config = dict(
    head_dim=32,
    positions='rope',
    tie_embeddings=False,
    init_std_up=0.0377,
    batch_tokens=[16384, 32768, 65536],
    train_tokens=379600000,
)
MLP neurons of a small language model. Each row is named by its layer, matrix (down: output weights) and neuron, and shows model dimensions 298-447. Each number is 500 + 50 x the weight over its row's rms, rounded and kept within 0 to 999. Numbers have three digits each. A neuron's up and down rows have the sign that makes its largest values positive.
After each neuron's rows is what it responds to, as a language model described it from the Wikipedia text at the highest values.

L8.down259:536555536476497470435414514517495516579547402430499494442482498461476557477514482616492527475536509513449488498488575552556497533411363472473544573480439598501488562491506523545533457563441455485571613530563519510481535482552517603568479503509527486504586516454554469552559509492465430567456572506550524472550464490521521459387483576478588453583513567474442639538477567500441505479571520534466594511470560449502503446499491447554455516461493605499510
Description: Words right after a noun that begin a modifying clause or phrase, mostly relative that/which/who or infinitival to, e.g. legislation that, fragments which, nightsticks to.

L9.down524:536472551508473462470488509472447390455460521523417483561526477455509503530448449441547516406570485452559434521486606437444476506543522570456484551467562473511497430539450542496449442461522583601469414551476509439469597408555604514422564506487503499528444503581489510501427461582524601443568559593472382595457567554431419488552433473479538476525421490562485513468507537423564446550514453453566536424483582559530466529517416459564462492479459498422484
Description: Prepositions or articles right after a completed verb phrase that lead into the person or group receiving or doing the action, e.g. presenting it to, opened by, a wedding for.

L9.down208:364564552531498482482539544534494509517476548455450510503618447481563523527537511472517547454525509545499642486441615540485558463526595524441412469409405516410464521515501452488420473543454416547564511550520531555503494517425546613555537562552521518449501456551479485537495499510410525449450499600500543474541600471589541548527493447530532500523510498628448414500480448537579547484526456524519539545479522522504543503471505535540512443535550514426555
Description: Mainly the "Votes" header cell in Wikipedia election-result tables (Party | Candidate | Votes | %), plus scattered second words of noun phrases like Labour hold, Union fighters, industrial tools.

L9.down103:581507535513492495491543559487565501428525526453491519418506456543475430502448463459493511527599499597505467521465483451521478505418475441421516539453561559505511572499517556426493449554448571427534585452541563483507484508382484526527564536496559525444493435480433512477536479526478454457537443479544514534509438522462440458459539511420506525555505521463479578497467578505432439543508554578502388577555485453477468506490579511402384537471514527467537
Description: Connectives and relative pronouns that continue a sentence after a completed noun phrase or clause, such as which, and, that, mostly in historical or event narration.

L11.down331:538498548560527430495483553494458489535534412618491529499411422611542437508439543509519470417523469444537449549457421410542470489512501549543463409426433496488477536402503478471517529415479580496534466489605553481475378418387427425558458543416404396487601459516452541521478514473491488503491513493566429491496483537455507489569518473472449517461509419513444560435523563536363475476451547492550456548540490557602438492512455510493507482541456436467455
Description: Ordinal words and suffixes giving rank or position, as in came second, ranked third, 16th, first round; also weaker position words like next, last, front.

L11.down138:488613528421462560457481450544444475461532520440546465524543513530456383477459457485520486432501530504549527612536430425522457445601453491463560492438542564532524444554588514525490548522476532470399467515488509474501494518462428608444544469547635532477492570472453560401514561564467398475551442432459535537518490578481502510499508503548487473502532545451549555542509511463497455445620508521485520527586483520471472558508498511552510511538591492491507
Description: Head nouns of institution or organization names, often before "of", like House (of Representatives), school, Court, Senate, Board; also surname-ending word pieces.

L11.down489:444478447496528515586495467570518446539531524527595477485502508500596592524352474540497506487555507451575545501499703471462540514546516494480471487534580550453433492534494518541471487525494525482560530488519448454451565503518506550425495480553512602555563429558441539443500531511498517477526483454520500438554490504512554548543504525490657441407511472477573486453448474507569463481538506433476465478478547472525472562547471425497513518517565332605451
Description: The line break right after a closing == or === section heading in Wikipedia articles (after ==History==, ==Plot==, ===2020 season===), plus a few stray tokens such as an opening parenthesis after a song title.

L8.down518:531442458483557474570451549473400454529463470497455462522531401541466497446438446479569429450469480451601501582454630473524386509445434418458508576511480446461508528529508468529512508495500539530464457515557545533470440498521474498472539531508461657471473521498511439490488573493532548516523444464546524485488600543404539467471620503562499476459424510512559490421438604527462515544559468548558551577565553530510522499470466503504459472488444442395552
Description: Prepositions after participation or membership words (took part in, one of, involved in, associated with), plus blank lines before Wikipedia section headings.

L9.down80:500523481460474530531559457539614519539524526536587597472511520575477501503512495497566531523550554507502463528378418469471533523463467523528467450433510499495535489527512498560382504511448517487453437486428487511392548569436473530557455528556515483444453445467338587413438499505568448425461415456609546443555502448507434449516476576480498490562474453396523559512440463536460488499529502503477536448433521431440579556482544537467478474399597484551556
Description: Mainly a right after a comma opening an appositive or modifier (Air Liquide, a; along; averaging); also second pieces of capitalized line-start words (A-xi-s, W-a-lwyn).

L9.down109:469434501523485473514466550500576495468522448574463432548491613495545526475520450538518458507520482442570449467469585550495494530559412503477469598536471455506579571422510482435499507560465432491553498545505435475531541539579440527548466534500580527494452529495464491506594552609575490527499436632418429455643520511479609568441565599474444537545520551455520480548519444394499485443475587490503626465549530450508504517499586488423503493486347500439525
Description: Words that open a predicate right after its subject, mostly auxiliaries and temporal adverbs such as was, is, be, also, now, formerly, still, currently.

L11.down228:504528455457409561527498429553581489631424527565444422488487541547499587492520478469468495491495519519560438451482533462517577448486520542487577483545534555509512414481503531561519518530429465412505474514562459538548451479479435467557499439495553502623555554549521534566445530477527544468489459497527535514408514482446496466519445460433482463480510489550477553563654492549523542521462385432447604464502427493465453483414489521533506583477461486505625
Description: Line breaks right after biography headings like ==Career== or ==Early life==, plus middle parts of personal names (Moholy-Nagy, Benjamin N. Cardozo).

L9.down284:555533568543572491494589576491519475545481493412493405500432443576478559531474527426497518549594583486470408424445495529496440467527473461474462505522393450417528461474422520573517490561498481479494561396535525471540512486556560532474537555525518558584413422479516506471488514506531559514499539511532467479492507514440533441532505530485525582434437500508463491463549501578557549487494540539521545577475539502416510584466475486509519414439557503521572
Description: Fires on the first word after a sentence's subject, such as is, currently or depicts, often opening a section, plus blank lines before tables or captions.

L8.down455:452521490527643461429430525557483545562462518597424514537524544485499526441578487429523528384538477534446477545505506552510571489552560471526411518443417457419505447520530593469567532362493541441460536525431486430535471576484521514483497496460551571449545467463509523563535481511459508485508529502509413500491470545525505483593433596363453361553500591602472482466565463475517470540518468448553523505540574506499536576431487423511425579571569485555477
Description: Function words inside phrases that will name a span of time, such as spent most of his, during his, later in the, for over ten.

L11.down324:528431529516583525429442482484551564555515413460545572557558469502588503530464600545468474460502614477502464406522577533512545532535536515592444535549474541456463568421479583613479516521463571588480412487494434456407564506499494521551595427577529554564473508422547544462519501420441561443524463495478507478519481489510611438452462437560492498469516600487419471481544565511432480515518499506434480509430442484480466538479479504490508505505484457503581
Description: Number words and digits used as counts before a noun or unit, like two atoms, four years, five hours, plus digits in table cells.

L11.down32:483468466483559568506571604453494504517428527493457521513462620620502580450565504567515443490493492509504460522500618470582450516518430425456470464424624485449443500492467491513456457546489463502462439371514508555526500558595531433520500500564468531473555499442484473455483537485496488465610514436422553480558542558489373457630483500510440508467486468435511453470535482514505493499512459441588658510440452383463486433473531592532482555590501448538519
Description: Tokens right before the title of a work begins: list dashes, opening quotes, table pipes, commas and words like album, collection, show in bibliographies and discographies.

L8.down415:431468437490562473517523533469500465492531482533366556388458501530513571397495486538482492500483567444496546506496561540483475485513520539428468429517454471522559489599492515519604574487481550488574541484480547538451522545503455495537501472554530445419556508561492534456593527600446443486554469460497572430382433551375530442466560546516468529574478465543470549548381508536449438544522605410543545500546476419542526529492567502408519490508609598447491
Description: Adverbs and verb bits that extend or qualify a clause after its subject or a comma, such as still, also, potentially, continue to, and list commas.

L9.down379:507501479649521524515409513470464448518463402497502529532516425444550511485493478521620531554586433569480564566491576474482494460507532499493487506607470477538552494464517509541531442403533474540552494529477292466636486577468525552483516597558516599474478487513582515609473530532505578472476441547512485486502456531470558518499432576512468379591494603462423507500408466544424499470558509514426477508533532517433530451446495478514512480499557432552519
Description: Commas and opening parentheses right after a sentence's noun phrase, often a relative or role (wife, father, opponent), introducing an appositive, aside or further clause.

L8.down317:452484490438521470443488456533529432468496485544555432526480589535506495404491494488481539469475471521435438536521648462555544540534515526540452520516614509428527504428550533413543527515644495522378369448454621491471458398569481490480471496445522499522467469547494560499481483422473499489481538525439446471571502514490456517568425482483561471517391432603488560473574491543485484523576533486512492477542542544449526449482434450498421443458528534456533
Description: Function words and verbs that link one person to another person who comes next, in biographies and plot summaries, such as feelings for, married to, met, faced, and between two names.

L9.down200:533605443549526491594538454453494545511438456499612412463495425490491471409542407481503577430453523466565392504478684434598429506453490511468503568462556484466486460471483485475513469452506500449456469497559484411567514520552582493633527465451434542484445479524490547511467516544436493558490475516472525515524446493474471418547561549419464452504473506536434530474448432449460498542510443514549505537582467519489589552569576426470461514538468386576510
Description: The second newline of a blank line in Wikipedia text, marking a break before a heading or new paragraph. It is strongest after tables or lists, just before headings like ==Charts== or ===Group D===.

L8.down210:536476410586514480450474484451546480490504532609485563433453490506496524535487491396465556469528448443480427461448496577427458550471469483487507563473554585451548550492477505399537500475524507536468427520565536516508490421565549420560515469431516517477513589470606551520578497435465529506477426488524480499533484552540380573589402439470576554594561453404583504516439584494519461456532507497470497544513498506553569474457462522559441521487469464527493
Description: Adjectives or their last word-piece in ranking or praise phrases, e.g. "one of the best", "greatest", "livelies-t", "first"; sometimes 0s in sports tables.

L11.down253:596533558421518540541472533463472401560523487550518436499472457444476477474543550560469527529390517479475465500460614497527484524526477518459521513539485563545601565430485518575578574477533500545545493397541420446432585462438445440533509404513471611517553525520558521489453485427536433557415491538488524536572513597575518472497465510435621509512473596456543461509520523468504514473559512522493443561525482482479497584566479501521461504566478476520527
Description: Determiners such as a, an, this, and sometimes adjectives like new or important, opening a descriptive noun phrase, mostly an appositive after a comma (", a rivalry", ", an organization", "are an alternative").

L9.down457:475506519520595525551481544409434435556459400431559550524546483505546400516596517445553521518404512488455476541466580498503447584524399520578421452532476486547536514464565508557486478402509479545535494481448518411587543517627470558501531426464589498504589581573443495531474528533561402460528460463512541529390508369521487455576561539597406531454561535593472420466466528427573518521553461518538475507450550516543592406454474435492513584480448515427462
Description: Number words or "a" right after approximate-amount phrases like over, more than, about, within: "over a century", "over ten years", "about a dozen"; also table pipes and "the".

L8.down573:550468458517559493456499431508496512435393531511411542498464589490438467527425447495469537517548529475584429488535507453556513541539424496450408524406485509549381470456481532593487548432495588480522534484514433612499455608577447544542460482588486502585533457479479462544522538521491457489554526502532510642460533549376504527519467452450489482442613419519490513496402494540527532513576437542590491423497519457559412429559510493515503504396555474418504
Description: Line breaks right after Wikipedia section headings like == Career ==, ===2000 census===, and sometimes the final column separator closing a table header row.

L9.down529:520541480488537435429489401564420519482474470423447487466495529517488425575515404507533541524497446421483497545442438514561525479444438540484541489475574505487555446521504481557523468580488426521520452519493572440594406525442489622480555556524595505449546458565489545514563406525516429553492515541595535452635516583514416494492358488539567515533454579458535574447474462473519521429544532472438504532486506401528472438431576422557588551464466518539488
Description: Head nouns of official titles and institution names, like Department, Minister, Secretary, Chief, manager, often just before "of"; sometimes name fragments.

L8.down241:538477528526549632458491523453478453518489462554478429504439495539453496481505508544469536564484500469528483441557585532525500404418404494461536447469415457532474516499517488496417571433509405591536621475555448446472516524562545513521469566541458419443411455537494465541430633613503454419550528462541590459502455509509483418475445485465513526513477608552416614518487490548515572517479567498564537547581537452614478461483481504492563504510497515531536
Description: Blank-line newlines before a new block after a colon, heading or paragraph, such as a table, list or formula; also " a" after prepositions (at a, by a).

L11.down543:585491439448411484459508446555502541548515531560410501548527529459460555627519504549432402517600548506451504518470741481494456475551479458515458511495559424545481508524488471463407458600499483425445462525575452469552514488501532538487457479419392502528519472544476471582496520530501589506451514464506344501500498474475527388602418466531544495559467482491551504497539490453524521563427508440535460450453525594494409541483505478485463473519635435551465
Description: Sentence-final periods in Wikipedia prose, often after proper names, as in "Crailsheim, Germany." It also fires on line breaks right after == Section == headings.

L11.down361:429559478498544479482356519448523474463504510522499535546506520477518610541481434379596534475501497513493666524460490484492467461557557444509524447538464478507513526470559564402481541576553491454480463557532457464541356561524537501419499500458512391527449530560491424554484443465556587421555495557509553452501524506502511539441558457466502513542508465469434419636418417461515552475491570531484496471533557469519605459532488490433536552533662539630485
Description: Commas (sometimes opening parentheses) right after a sentence's subject noun phrase, just before an appositive, interjected aside, or list, as in "This cooling, in turn," "Opioids, such as," "Yantan District (".

L8.down548:507506454514424536474449518459455553526541582444573535548560443458496429602472511537478442490543490522449546433532524545489500464511467441501452501491611473644449577471465495518446457468508436485504448542491495445471508517487557506576592522594405505470533479480529619528497562514491551536563485603513444493534508463466479485557659507494507515463546379527587465532506447523598530530598466406550498497594460471545491508519488492511515473496423597405546
Description: The Votes column header following "Candidate |" in Wikipedia election-result tables; weaker on the second item of paired or parallel phrases, e.g. "L:" after "W:", "Non-album".

L9.down443:499540473539482470471510530503622442488524474517532454559500406483467562435465570482474540516501429457444518443461646486465564566465405446563556469571511494602537478526481485479503516516580560416499376516539502449534524518430449505498541452513568490503467536535509611500548523528575518493537424555518545508509491464494507468685524526408568510474505532536559455516531557613532439478474437548535497440536534427499458493427455523483443582476556395501494
Description: Line breaks right after a wiki section heading (==Poland==, ===D===, ==Honours==) before a list or table, plus hyphens in compounds like 5-year, 4-yard.

L11.down383:530524518505469488567484512559482536607511558450574473486420550468491578539609451465388558495551456483521508479514426430534520481490590460444493539538470465492586451509515386487365407547478495587544485449448494441482565592552383551399478489576505529533523477447579448421547460489496491439631511538542500587547552522537518591512552510524432451569466404472505567457486480398430488470499457450504452455551454589498493523541455559484542527474486508575446
Description: Mostly "by" (sometimes "to") after a verb or clause, introducing a means or agent: did X by doing, founded by, tries to.

L8.down565:488457470551405454578445473588527483458443524499533593531537440516464512552540494538598514565529476439533586508511642506474473520548493542614538614576576485475442525480486534530420437465519498436418482453489474470504552490548577518489523477454515501530605418539559532463470517592490537489509402482478434519507530440477520468587508507527524532495486580529471495512610499463465498477529498522553493475631538561501544534524545474474462467537482249503475
Description: Fires on a blank-line newline before lists, formulas or == section headings (often after "as follows:"), and on mid-sentence opening brackets or quotes, e.g. "TVNZ (", "Lieutenant (", "bank "".

L9.down288:507512530531458545528532508443573524382488499581514575473561330498559456412534487426453516410553460489532557454502557582561550507580456566588510476406529536488462452474480483403486463499553587453541539515471538474487454447489530418548507544494510494584460424448548361482575461506489542562561541524504454653475545434559556408535467388476508563439557383492408520557549512521563532520500478539445538405605575475615497438535547560521505591562445522568531
Description: Mainly "first" or "second" before a noun or hyphen (first-team place, first husband, first round, second-generation), plus scattered possessive 's, "(", "with", and table names.